config = dict(
    n_layer=14,
    d_mlp=640,
    vocab_size=4096,
    activation='gelu',
    norm='layernorm',
    rope_base=10000.0,
    attn_scale=0.177,
    parallel_block=True,
    init_std_o=0.00916,
    lr_head=0.00594,
    seq_len=512,
    train_tokens=118900000,
)
MLP neurons of a small language model. Each row is named by its layer, matrix (down: output weights) and neuron, and shows model dimensions 0-159. Each number is 128 + 32 x the weight over its row's rms, rounded and kept within 0 to 255. Numbers have three digits each.
A block is one neuron, or neurons of one layer that tend to fire together. After each block is what it responds to, as a language model described it from the Wikipedia text at the highest values.

L4.down6:135064131055141196181167122153078095111141155061131109157145121120159187217206180138110154169134137097169052102162148145148172104164072116127093122153190179091117121084120097177120134174122105148142134113145169121105128114094180093091111115116163140066139140142117128119121105123097113137183175106128104135133095117106126141147142133102089096164118097126076145091105135097096116145114151097127041163088152123129122159132144116144096153182148097113181127145138145108154050157154116
L4.down48:129153148114157092133068128134079087123104098094177111103120105127114112150115124122099148164140174174123140113121104151106065164064044121108144139129146073099141104090178139123164133150096150164128195107128138159122183148164139112078129121144082106120109174127135133132132145183183149163191184078087120106099100134094128104118102176123110106171147119105137125175183126235102105107141130173139136184085119106139051138184168114153141096102164142100159090112163116152162133110111042
L4.down214:095069142054120083139098123116165171083183141141082079141163155095064102136128167123095108114168185134140138125118063195131126104177154182133113095125175140093142171149148159096110154094147128140071072132084150086123110120102144131143162125120118123129107110109156127149082090115149128172139143128152046116104143116131135177129118126133194153087186155076170109155065135151065147093078112142130112124156161150117122187116171146112130156120079064131170166215141146123162111151149134
L4.down379:149143169135145151193141093069142117125081105127108136131117167124125083137129141154097125175138132146172145111136111098089145135056080116127125174067130159161081156133076108121181199178153115109116133049115145125109129189144143218090098064136178111101110134158189116129131163144166125106109154154066161110001115157083100149111087142104134134186097128113164064113141096138158110111144134148128081130174123129119148139145170138150128160100156156110115189144089140105127093109117129
L4.down441:095181133133094137126189185159164133152133116157114093106099162112141129167131145087149098138120162164085094101063172127155155134150073093120119127099132081122109145092163081158121072102115087155105133170104155131100169116084095137063120121077158095109045141117139174094135151146142152164101205141163166171125127133139174093140134208151187144113131207127141158135161141129089164149051109119129108161141139159128102127067123092084103113123139079134158118129097103116195142183122071
L4.down500:144130121151100139136090074138136132137100148116156133149158119069121126174173164230082117139146156139197123146103062138125161110118163140057140115183165136113092132147147110133153178105159189113147141105131169173139079142082111162120149122116122062086044157126122104105084127142141089120093081107115069108143103141095145173128110161105087161112169141122140117092105130126157137204079154194111109152118144131190127204057180054123098118123120123153129124118071127118125147125137148
L4.down519:064133118130151089170132118136109139068162095055112138188081118096148146104100156180125150136168144105135072121150142119163069123133174100142119156182186110123141138061186095147128132178133137122056147053100135140111196117169136136133106144141105170107131144126104139099083207121118040106122131107172081064123117100126157150140141137132140140058165119164199098096126130082147143153178106123150154125102094162126109168167130137144173140118106114084129120060135156126144122173172116
L4.down521:130096105123143115119118112127162121153123163100120136130148112157111164096194097140125129095129205116107093145177119151130119144146142166110185162099146113109099134139117150158158166070153105124105182025176091124083168160169118143105133096145139158148063091152178125089084136121146162129169158125114092157178166089112153175120093052110073175072053211061050149134157170175137146158114136101121083146113094115138117133121143101150111138118143159109087137146120095125093090159115093
Description: Mid-word fragments and colons

L7.down256:138154146144117150096108104160094084136104145176166124111159145163047094114146202130133131077198133089101190111159171084162129087160074140097125145160110119190133111148073156088087141164096167124153076112139133121150079168171165123157129043129163143077138139091108125108116097145126129131122160172168082026106178109165147165121143139089146145134115126162102098147140102135088122080152138118138091164153113174110147154153097061119130196127116095110140097073108121110168151130158097
L7.down343:105125110153049129121138104105191143152124102137152104180163164194168105082166102153135189120154127117134140177155134150185090107117084144126139105073065137124179127112114110156164205151133112114085173124112154067132086129166166097108143086136092121095134094116124104179175095159178121103135135114121083119077193192148153127117085137145084146101129110107105110098088104104149089102126118109161108088126137209153059151149114101136129150100097095137134196146135139097127098147214093
Description: Separators inside numbers

L7.down83:100151062123140105144125147124081120133110106111075114136139147189164133108098078158177132113179096110182166104104145121121103131147124042143059102103119143091139081159113214120150207097149167107174063144099117125140107058128138129116146120135147147204183154100103081131083107121069090141144102122146161161176176126084127183116160140132110120170149149121127124120121119146187150100125062163129090149152132183144117179122124153130127174092071093110089170111122099183089138124137116
L7.down148:121130086121165135123100174086100163168120112109140096103159132075128109083121099139064154120150146165083096095157131107160146134079129137084110111147133193175108126152101150112149097114107114141163104086168158208126115076124173143064155044224116166110114143083165090131136108140145149176106140110116142093134142165112126176151127049118133151161127139114094115136160060197217133182145096113122139133114137059128097109112150150135161134134138189103139167088123105125071108090142152
Description: Paragraph-opening prepositions

L10.down113:101128145148178083115174112123145121105142156124141080137125126130122182135093151153009104119170165123171149115153141130168104117127104144092163114104197167141130131144121118149097121173105106162134079113155150089139093158114155127141070080120121075134112093133119134155136086120139118146175179178117092095115184115134176147152078112156119130143143118140118110118061127109119144133113144105154075063167060198101038211101152152174158166145161137042147108134149118159087103097134153
L10.down290:183176183111142120153078164145130116115092121107144106121128080133132105157095124111084137162114155144098169148105152115106154140102197153058186162117104153092100052085183076166145140075164136122117128127134163155077106058070126102067107109151148077172174138083150179124116097102176157144154108114099105141123188071150150106090172059131082136141103127178076153163137100126164125121166135145089137177136062145124133125112189122100176114145139086132154160175152097124121145136136124
L10.down372:112143174144100098185066099148127117163109155113162098187172122115155070099186066178127065167128128168130149119118102150162152158122129096135113141078101118151149183114116116054159067114093139119181159094155139144145127127126128109127140156143072154120124064150115080106188124132159181085076121092144151183110167102140125144162183151174146127159091132080194109132130105113137157094130129147158166189098095157131105100105113117139106154159132127133149103031089150090080175097136090
L10.down502:157147109162125131116115184137088139059121114087126083139140131131115091079153215186171151150135105085100124123096107095103066136184196114110067161153094127131101094120098127145095152154138143109154143140123197128069164166168148092102072116161083078097133091148198113156147086164101115112139073152136117118168166089126123164116133116180178193175168140119152175177122064110152093169117120066148129128114115126144108148177125104130167103105146075107096106178099127143120101136148092
Description: Track duration colons

L4.down212:105122151161139086099146086129138098197095131154176149115087110185116160166131062134122102116194108143088136094148122103126086124148150107104107097134124083194139146165172183152083079169153117166155080093102122115126090145113120118181141105163193145062098073116084063098143154169108129118141159097160180143137183129118099164121151082117133097103151117140145172152130128137099164119155138090141119135144138057060151194107152168133105149140144113115136075192136081082152118135056091
L4.down215:162163139105149110143149150096176142076090115148112133147100143159141144170120112089141139115072128088157170129126062128123104109166124203134085109221059135180163095103130112143109097086072088162094137083123145132109100125145145097164106152128218135129188113103105125124137151141110112123127067189156160114148091115096130149104198075117092157156083141126090149140098138132136116115148144083114140098143160127086162210162179104115098108183083152141151128111112140165138117161034101
L4.down298:175089131113091188152134177067150202155132187063135147143111134109130128111093121123149098114122164105101128129132129135174182145130134142126165032091078103124092110123123117150104159127109195167136126164132117122118145169149159064114132109129178099118123121108113165101113071143138174075123124126124146127104125175098171166093162120125078100112132127137106100189130057172171105147156073130175125097145070131134066158187143162177050129128140205072127117125085118124117102120097164
L4.down299:132149035141117098154106155196181093168145136106103126100192134142118127146208146152144127110145091158135162150107091123138083166103130131061124112110087136153114126168209119165131139125152102128118092122124104149139086147178154070107114087108154081134163136137116110152131117194117103129151168134122093142177083180069136067117102101176151142090135126165123103154185082096087083116084074126127112114114141110173127139125091105109083143123101095131201157177106185154060160141126177
L4.down332:139033181178141123090116113166144149169142117086072113169136104177072098136157124155087100124096096135103158127122101156153154097108129142147122139111117098131132109131104107158118195079081148135108127123138134127168163187136124103109105190130166164197103151092087124177104137131121123163138057108155113160120132111100124134102155090132111172099208184175104095096088179112096082107138115150139234147134117083165116150093095143126101087109120163164157066190069134120140139148143107
L4.down422:083118151153048134118162083138160094145100107167124182177170128181070086165150114126200130166129138108091127090105153119126161120081144084166077057170159171098155124125141118166073113124132147105144147127119143200118053114130170102092159062136121125123085114086108176093154083108112126163082177135124087172104106172100132125141129164074154118126184146064102175136105161177127112113167133111108133103110165069137150174124138083115137174146123123146185102134113135109130126180105159
L4.down442:152158179192141138116083159156121068118165149067077175055112158133141151131144088114143124150150087046134153110080159102145122124201082116140065135088127108136156093105069155194151116126135115101127126110128126087146143127138101136077143068147130134184129139135168138120176153127100111138097140145086151144191122131063170175102161154135105113130158102120088146131113093116143147128122109140112119132170170099170096153170124132066151179180115144186065087134170068091077133181128109
L4.down482:143105111092150136097129078084146111141146132119147111129086186160168190063159075074114157127091098089086083106117111117086127131143140160107180116090129123109182102120184147124133117133161127143128100137132101186137149124083141207140135126213159127161108123122101114087142148169170135155120151113095145161199180098089119185181148099096156126107110145122116149122158131165082062079191139076096143149146088125171169093122129115065149124160084125111125109213153144098089110155090091
Description: Early fragment after capital

L10.down260:146123110082179138161151098103192086099182085124153152164089088149132144101138110117191076162129143163181112097170154126136123067131051154164158093143154131180092137078112098136113112138082096107104205137115120101113088109089136153137109132119081107148132120162143139175135181099213112174128151118199086167127106214103102085081150132083116118062147086094118110151137149125141146155152081106101148107163106092116113158148175151169154121181130121106145125083120112109146131145075091
L10.down310:149130141091110129155110094144098112164193083075151153103109141176169116148135117073108142130152123117129119127157134169058173113080101128149183109196107129094123138085155155087073084159161113127120092079133142104137185189039110117121131197138162134151095157117111132124066099114170104155118137120157095144188095128167180088118102158114128116121120177101129166203149129090164218132163141152164061139098087136116127164103148154072159078154093116126108097132132116109098116126112170
L10.down492:121163099129112112179055171096137078174108149131124176163157087180132134081106150176100117111157152151148155127168113138115084072135147157127116127094066187144102191099102095142139092185156109118116147193094141100152129122113096131202108112092137136107114142108120152150146093155173151169165102168150138113081132157130129133084164096155145128156186073056105032156141112133150107115093185110161179122130090129123060155127099140107095113126105116123147154121135036076114145137132170
L10.down548:141103148084152172140109122131084173116108159020133154119114146122099130123172069098054194140116135173186149149149135089115184152086118139149128147152133157133139142070136162129134172130126116119168141031102127120176141083152163092085142194087205153093131097089125105132111182104147165161100172112123109169177091084138137119143139121103087084087099088131142084147149105126150148060123099175162166155133145111152123126097158137075141115166087137118127124169123095167099130136103074
Description: Early word-fragment continuations

L7.down33:152125104141074159072140136121099098115138145158118159124127167111147133144141153102144097094101115151213080127104128115109111119194104176120143144137111109080152135123189142089156129123095144101105131123100127169132125159070161165112146168101159063166156161088123185121068107110080127141159068147146101134099116067101156166083216102125122111220066146084159106154203136145108108113136125137099085134169113141091114119097123155173141083159137178161090182139142150117126042146152148
L7.down182:123139126074085134152159137141160153140174058113124108196120126165129132108086104184138124121162115114144137112133120082093080174068145061173152125146122183104095119106142152139133092162135163102143094121135158095153100127143211105053168116097176130133151100074104133153168092172169147057153162140120097038135104137142135104112071124084121146171080152126117125138086127150100159134134122170107146090095061137086206124151137176155165124168083136121149093103132146140177173154092139
Description: Possessive apostrophe

L7.down8:147120145145139141138089220182119093108136121121192191161140070181134042132068166137144067151119101151115096162091132164113133072126141123118147132136148091183140178154083115205106180141140065107102117085151119132112145130125139164166138199137105084064150115125103121126136076066078142171131096135127153098162119059155142158160093103147109148172107137141110103086145118123090146135160087176105124140133159058121110104121171127114167110175070127150151117108136150112150148127095092
L7.down189:133080186198105160162111166085105122099057076109120120171141079159147168184113144117123072076049144124168117079103067100174154169132109136089162096103115124125160141125100154186112107124118140130099121147139077100083165160134173194080079115114138148147124148086095057109110159118123130099140161126139125176180143154141181088123098107117156130153149202143170120118167068122057138103148186100150136130099141111144087118120127109134145123135147156131127135197102131142098132152071165
Description: Mid-word fragments after accents

L10.down309:110114105143105157100120107156160156198192157129088137131139104154153134109151179144135059129129131113137043155163159073153164128139130125112078178115172094076094113154129178168162119207139131140157130172154145082099126134117160170143083062111063100124165103110172076116092192117134135105095127157131142103094071161092112133138121097132157152130170148047138114108147157153058131156174124131096161127169129123132108071110153089124173136136137143106069055171165118120078135111116143
L10.down345:115137173112162176177101108184059154172182114113155126108135109173179099093097202128121095143128095137103107155139075093153082102123098092092166110125138153105093126158137089110182166141174113076095130124142102122153129129056122165102117073099099121080137180128156174136114146140195118091091171134127084175120153136064126178154141100114114107105118150125135088086100087122125180142140089131107093163084154074100161110160153111129193130097163154147133094169084105144164179179177108
L10.down471:123148162050176123129123091145101125190128128122113057135124123090141091129109145070160071124157167143168110130109126149027080095120106126140148128161116142145106126144124127107139093146137142094148105139175118117143150188120223165163137124128150077154146112114175141133118130183145117119113150141170107127072123142092162154186190094119119166099078112111153122089146190136090077100095113118108088125138055081183217156176128098145130116099086116129132155129161157151120049132096145
L10.down534:131117085105156172147095109141078094098178105156158199136121122132162017202119143098092100117183129178148104119172155163146135149088116147102120143140129141097165175198099117103131138086167082095101115170116107122160104167098132078136076070166154070144129137125144111116132156099041145137070117191078145195108145130175136134099120155103107175090130173149137099150149136120123141111124111155153147105118115179169084133169117102118073117110129092078091169150149156135137151123085123
Description: Possessive apostrophe

L10.down37:125116085103108156101110087079130160130109146129110154168160135166126100121110129129122090107109102117066125127102164134179134141127112157075140144170181092147061084132170150110136156064134159178152068139147108139116046184162106176177103093152130132134184156106103132168086139119123084151186113183116128145196119097105082151147089141200146091062124112177160143140102126152116134136129113098063098104127140068112154153097147124153166079058117112099140091117161192157149184124168144
L10.down284:087069138129118082136129115195098110120069077161105160105151119150102186121144065127120128111108112153146115137138096140121174111149080101158183141111113132123074127175149178113116153184083153152176138131161159112152125096187126121124067128092096163178105203077126136194110145124168125075133131132113136143204215129130124136081129092113111132116165069112107155137136096117127188132076067142184146114068104125118117170168090136152098119140146148149101199113121129065080110119118130
L10.down333:123112191139070096088145162118128091107124095109102213101085120092103132153149112162093184159154159106166126134103152093166142123077142140111148116163076139142125147112114209122197080139149162085125181089111162148144156172139125197091104143077172146136103188091112160157171055154164154099077086182172130138140115117065107088102139120125115160135157111113100114147068140159157155129144115107125098153109190116097103080081194094133137089105148140120073155122147105144102132094129107
L10.down614:145148121125147110080099137130125111151175162067122092109154138161114137062101142127250123120105135148137141089094145154141116138211113114172124100150127136119156201174121080132158113115131106167123157092074130113121152098082086106138083085085137095147142087099137152131154162104000105148104085127171124144134150122152156089138094086112128155127166120111101073150123108134150164133154065128126155117136173166194165118109175163185124099123121177153127129116121156123141125107127122
Description: Short function-word tokens

L4.down134:053165124056126170168108215067055130052153172126123144118158167148144110127089145082142180159173080136149154137107197106111126111088140089104092090164161105157132102139116143108093141132138165163100160122134139106150109136145118047095123139165170089121138138084080139185119125125097130128152119126169113163125077132107091099127140128087165142116142149123091097088099121091134126091090148123104144104151071122085163207163094135162137183128110153142187137151173198110105142161114146
L4.down151:123125126090167174114091128114120098146090113151085109084108116092115122163131151146082161154157135107162077112148177104132109084112186159111128070152132093166136141112088167137071121149157154123155108129142171145073118161143143139109157137137154030131108079130133145117168093107099236130085137086128172172118149146151163093111109120141093149116117103107094119185148121152095076147141153137118127084091132143191124226141113162070159160165209086130166081116128129101118085157069122
L4.down216:095091145120119115095150105130140140174121157045092107056149096152133108114161133126088077155079190096151077092090094099110093145143106179182137123109106128112124189104215109107116134152093127134144107124190161172199132146078113147058174121115094122105167171175146064221162139144145149112112120178146156124122108134141191145152149145167061127157118110149184128121138166149136104106147145166126108095065098146126126088147096120112147102123102135132125094111119143135195146118089096
L4.down246:075163128151151065100145100062100131094153141109076128136162141059142162142189087112079178134159130125113113159092134116162133147113107075107077131088135171107137120114117135090070128163113170129139188187075096116091111100117163148171127150081187108161116134112109136089176110121107130096212089152175175164142097131150112080149100100123135114082084088162110179167110180151113103135158124160200133087128136130107161143092127176151142136104135158087160117160112168189148167099157084
L4.down256:078098128133180102108105172140094120149150151090116079157069184102108110106075148152110124143142212134133132096122057139101160159101110121122100161088103190135167118098136138111118100146091075115106104112119175111118140179086184231071102065134138185079104148124120189164055168152146150129130148132109113122066143117149143140197138141147161103087124123110085118150122089120126164125189156126120152095172064109136134131161122132175135150157153105107146111130148100193172117146088108
L4.down296:128148155115123176157120118161107169131121119172155146090162110119092203103114082128142158114143162090177109135143114126118152129179083112119184098105132169132149132134112189088116174147131081161137187150151088150099135154175076128181138155117150085142112046139129106144161071153128133118088153176071099109141126136131092128123163129053163079154096152151128112097080073130139173118126111110129080111095111086195157109076180126054166110095147168092146109149113191098056134128082155
L4.down369:079149175046215093147201121134128156160111118166175093098191135153106170122090121111116104155155139135105140110105140127167085109098129173105119102142097076087121163124143168103171166123105196131113148184163117102140123098155192078094071080117146088127089148111147086127146152037174103109165159166170110119120129161154117070139112160125110132142169101137118146134137153070115131151108158044103157148164155169142091123108113121103127127126074114148084087135131095119095178153156152
L4.down591:090138142155130157131123189100079189156103111097087107052081096171141172098081070113158130116094123173114134139136142178136175114177138142105215151113160115066119124115141189105140153105128105077089114101141092146133127205170232107146133120122108159146120162116078082147124158144176098138089090140119110113095145136167144133104145112165164089172153090042093138154109125142124102101121156115122171139147080166121127113107133100080129194086096131141154101179165125163121125117098109
Description: Apostrophes mid-word

L4.down152:111168151145073151180149149103156159125081128181102175160074099157071138058114190111107128123129128190158065128108139160160135118102129166117140109099145105092056205112110138129091137136110214045121097127116125120155112153098104115129156138169124199084113152092172094080106073163128143104117101077107126173182109135115108130159097170080153151166095085125159121164069131127183161149179135166121147157142101124150098157102078124125169136102164124151119136131084122135102131161105103
L4.down235:154078090061135205144122146075136145144154098116159121095134120140131184131141146161142133101104151102125151057161107126097156132066146118131138071096091127160058120139174156128095145153119149127155122108152132088079143090110141085180171150155088105157084143091130111212134127117181144037141150162174169129183106184140123138181108101173116101177128156163147116130127130127164150160154093131179058130135102142143167077102115172150106077134133134079146094158087093066121134088114142
L4.down324:142078126119167150184178101155119143159142125099044102125163117132138156065066187124076117203218102134170196156087156125134111116099138088146079162108174147141153157147132136121107137086125147097152114174137106127183159166139141103168087122198183109089143115095133158157041166148132128093079115110138094142146118144129062129109071132119146084159157114095156105114180126108128171130129126058146129088151148154078122133123128113112154147140110094097085162119114095104134158172103099
L4.down372:157065112102180113144063109119214108055041165163108130143104131094143131162139110148157138070156114061124094050160153112154134115105077134131131106140126101164141085136151162085148114119129101108105097122134140141176117155133142128181107133116115144083108117133121125158147083107160140116127137168117139097110118151121146175124151116060021152174145137148143115198166115072142048154131163143170097119141105118102138132124174153141170159145160139092186074174079143136113131165134169
L4.down390:102094145122204183136136103159097226064139064174114150058087151116141115176132137178133128095115088094175160082143094152110125163114141100132076142111100094137121157133096134110195107151106129025153099080130140131136132110180119110138160120135122131103163168136141080182101150091099115171124083115084124123213126147146107121135152088130163102182145119082160104124146183118124135141150187164148149121118115139123104075102154129117180174133084120103092116117105094192134099115113100
L4.down433:092110111062119116124187098087142141136088107175085113162095155160097162149093093130158104172109068129145102131195097179132138133136175108151089136147082130196117138126099121133119130110194107174081130086148148139152169112170137111202086172153096076125156158122138139114123064196094160093132153145080137193109105124084134138107149134074100061128093070124120130174106140084120100103147136164112095109108151111121118108185155224166155159154149094117111161123128164116117092091161140
L4.down508:145153119153165092140146165125171174144128130125122125094158075134137109146090106115127087138213171089144143182120121129115132203123147181177099095125078062150168010157159105092152134079076130155137136106107079121081125090153108099140136180102107102122152145116136108064103092175114187166117125101095180160118154138119110093173134120182091148148123162113136168117084163158089097178154160124095128176114125169112094101145120156100159090159097138118151075106112109182146122104069117
L4.down594:095111156103105053137111153090148158153086115150121110126093106144103084172115112121143103148114152048103136188120151132155193170090118173086060145129094156111164114113171099115099146095119104135159158141139133203139104096060136135098061090128162159159096122116192167127161144154168201154122172138104106113180107132116058073157157153114119117142139129133141136171184131053104150151162182117099156080146134106108102110182079158140092139157137183092128120120126132138091079162129164
Description: Second word-piece fragments

L4.down62:162115123117142145072151138144156119152150130116150110140127143129125147108164093104144144140105095098090097106133151102111086189159113163165089205090145103139104097139125205122105102190130077121148166121074152128103134172081131025140112099128158134177177131151103094152122133148160166101143129124116062140055078103202182122139170154096134091161143117124091151137165116104172092130113106119120090132111044173138063148144150162172138180142153193070077124113141114168127097109126158
L4.down194:075105156159118124118130214119080170216124169123148111120137128136126172124150109153070100125155098083109147118126087120139110144120069124072100091128128173126088105115111117135126103086137121080154111091168175103113089120103171130145195185138131132134129134132101146128142168181108126084153119115144116103080181128141114149141138101155113113092138109185125103168166166091152164081143197041114135134088139135186174142161127104178136129116094164109108178118200102132057105033144136
L4.down220:204143157089118127130144071199134124120098187114082140185070063151128127123219096138086078177118182106150133116105162154187110084119132114110125114137116140120142093168129142113135054084105168140188126129139093079105129112103198181109114123098140126153137077161132139147135130103157073071149148104114136151120140108166147111126097072115138060077123165148185095157108091115147154095130088122108122155117123117102125147200068130175138168134121147125167178163134114109179102155119119
L4.down286:145109166087121103160078131117092163097119131045089088154188124109139158156073143092133116171119139071192111101132168111142111137121149083160091096078107151101095132158131199167094157146155162126136104119134101160147115106173135148112177130115056145184182092153107118125089133104126133083200133119151096099120114148102174158102139117074090076167140093148168121082060154160113172170124143127133112144133167132167125135169171078138131117166087124148133087125115138053176150110179187
L4.down314:078130095157107181120121082082141110147110150158157159081090173073139170136051093157124131057082127127140123109101101173185120154099139130096141116112111157113149138185124153108186109154126116129203082106100100124149105149126147139105163143162107141090139069160137092120178163092144123092114140139162109099100124145119129133164201098109150089079117120176111073111059165180151185107126143135143094125157118094113138159092084051180120099137169154188164182121137134129125161098201124
L4.down321:075178128131179188103094096154124139159155155127126100199130107161147126052129169116135127102105049140100064106196122149098101115149115139138060141118162124220174159186131156072137122144129118078151104098108200076129095106165112134101159107109135149166142184133096136129179131121077141131139121108122103171134093109121145138161109100145132168107153105139090145122083133160090146132151100075136113111174138113108139117148145065074069135091058146142060140158147145126113148149182162
L4.down368:174110113182103129153125117084106108130132144112178091155091112087154103112084118080189143088099113095098133115129161110119088161111157130160184144163077091133121109163086062188192132061147126114109159111148116093103082079104128131112178086125105181082127134138095166098115159181095132215125109205179144109151146152112143077106099133107169104081135097164159126185108111147170093152128090155107122093088140128149167105153123156159169148163114133162107078108136126083171111156119198
L4.down429:191113144105167090116113175156134149182146106158131107132143101140141163142212110089111098180167142139122126140071161090089127113113160081143153103154145126146106131139140112095112133075143195148166150164137172153176082075145107085128150032107163146157160141101098097134135166089095125150101123161122123064110138109125156166137068131099108117138186116114142163082095107145208121098199088116116102066086118123063099168142144109184157095133093134151090109149134168099100069165112123
Description: Sentence-initial "In", word fragments